{
  "num_hidden_layers": 8,
  "hidden_size": 256,
  "num_attention_heads": 6,
  "num_key_value_heads": 6,
  "head_dim": 64,
  "intermediate_size": 1024,
  "vocab_size": 575,
  "hidden_act": "tanh_gelu",
  "norm": "rmsnorm",
  "norm_place": "pre",
  "norm_eps": 1e-05,
  "positions": "rope",
  "rope_theta": 5240.0,
  "rope_fraction": 1.0,
  "qk_norm": false,
  "attn_scale": 0.125,
  "bias": "none",
  "tie_word_embeddings": false,
  "parallel_block": false,
  "init": "orth",
  "init_std_qkv": 0.0324,
  "init_std_o": 0.0,
  "init_std_up": 0.0324,
  "init_std_down": 0.0,
  "optimizer": "muon_variant",
  "learning_rate": 0.00784,
  "lr_mult_down": 1.5,
  "beta1": 0.93,
  "lr_head": 0.00553,
  "max_grad_norm": 2.0,
  "warmup_steps": 200,
  "schedule": "wsd",
  "decay_fraction": 0.768,
  "decay_shape": "linear",
  "final_lr_fraction": 0.05,
  "batch_tokens": 32768,
  "max_seq_len": 384,
  "doc_mask": true,
  "train_tokens": 182600000,
  "max_steps": 5573,
  "dataset": "wikipedia_en"
}
MLP neurons of a small language model. Each row is named by its layer, matrix (up: input weights) and neuron, and shows model dimensions 112-175. Each number is 128 + 32 x the weight over its row's rms, rounded and kept within 0 to 255.
After each neuron's rows, "fires in" lists the words (lower case) most often at its 100 highest values on Wikipedia text that the model never trained on.

L3.up552 [146 177 154 131 144 102 140 125  59 101 153 105 131 178  24  87 165 147  93  99 110 148 182 194  98 101 103  89 129 113 111  55  65 113  99  84 157  90 160 149 161 148 149 158 155 117 133 172 112 176 170 138  96 100 120 108 113 152 114  94 157 119 133 132]
fires in: "became", "have", "km", "cm", "having", "came"

L3.up932 [166  89 136 128 111  98 109  89 132 171  87  99 136 166 162 149 131 140 182 124 114  91 145 107 130 119 109 194 141  99 157 141 111 127 131 158 134 154 101 136 163 107 164 116 110 173 124 144  79 158 102 147 156 141 112 111 168 151 130 140 116 156 155  93]
fires in: "as", "from", "if"

L3.up241 [151  92  74 127  97 141 103 138 100 101  84 154 168 141 163 101  81 144 156 120 127 100 136 127 145 147  98  97  94 133 109  85  91  89 150 133 178  85 181  77 174  99 188 123  90 121 121 159 105 105 117 130 133 118  92 106  94 127 113 113 119  78  97 183]
fires in: "january", "november", "june"

L3.up328 [127 116 163 119 167  70 152 143 135 195  89 146 119 132 161 121 137 209 133  87 183 105 137 132 119 212  98 127 105  74 102 105 146 115 142 162 146  72  64  77 116 122 110 104 170 131 115 128  98 134 181 158 128 184 159 100 113 156 137 232 129 130 112 147]
fires in: "year", "years", "date", "from", "place"

L3.up31 [113 104 194 114 131  92 145 126 131 178 148 130 118 116 102 120 129 121  90 102 134 141  76 158 113 160 136 159 106  73 115 120 154 141  88 100 174 119 196  50 171  75  79 155 146 148 116  90 123 184 125  38 158 125 145 156 119 124 146 131 126 108  53 150]
fires in: "december", "july", "november", "september", "january", "athlete"

L3.up684 [138 100 143 134 145 128  76 137  52 152 154 120 166 131 118 131 161 146 103 139 109 127 120  97 159 149 143 100 122 137 145 129  60 134 195 135 125 142  71 102 152 135 126 149 137 108 164 125  98 122 106 174 135 116 137 153 181  62 158 126 160  80 160 113]
fires in: "as", "by", "is", "best", "highest", "becoming"

L3.up118 [123 145 175 134 142 148 111 142 147 102 160 132 166 135 136 125 125  81 134 132 137 137  85 136 160 101 119  56 150 165 134 137 115 113 177 154 116  98 111 162 137  97  88 108 149  95 122 131 132  87 151 176 122  91 141 179 141 178 119  49 167 127  96  91]
fires in: "there", "vocals", "cincinnati", "previous", "previously", "military"

L3.up173 [120 156  95  80 144  61 127  96  95 144 180 109 148 152 165 124 127 106 132 146 124 133 112 162  45 185 155 115 124  76 144  92 171 155 168 140 144 110 159  71 172  95 113 118 142 124 137 164 132 115 145 141 129 117 155 137 166 124 104 129 101 148 127  71]
fires in: "as", "became", "elected", "is"

L3.up1015 [144 115 177 106 119  80 169 104 143 127 113 131 141 161  72 113 120 112 118 113 163 136 158 160 125 115 146 129  46 121 125 119  81 111 127 119 157  64 151 126 104  96 102  98 139 145 116 135 113  97  76  90 211 155 162  84  77 145 167 124 171 119  88 136]
fires in: "december", "japanese", "university", "non", "york", "november"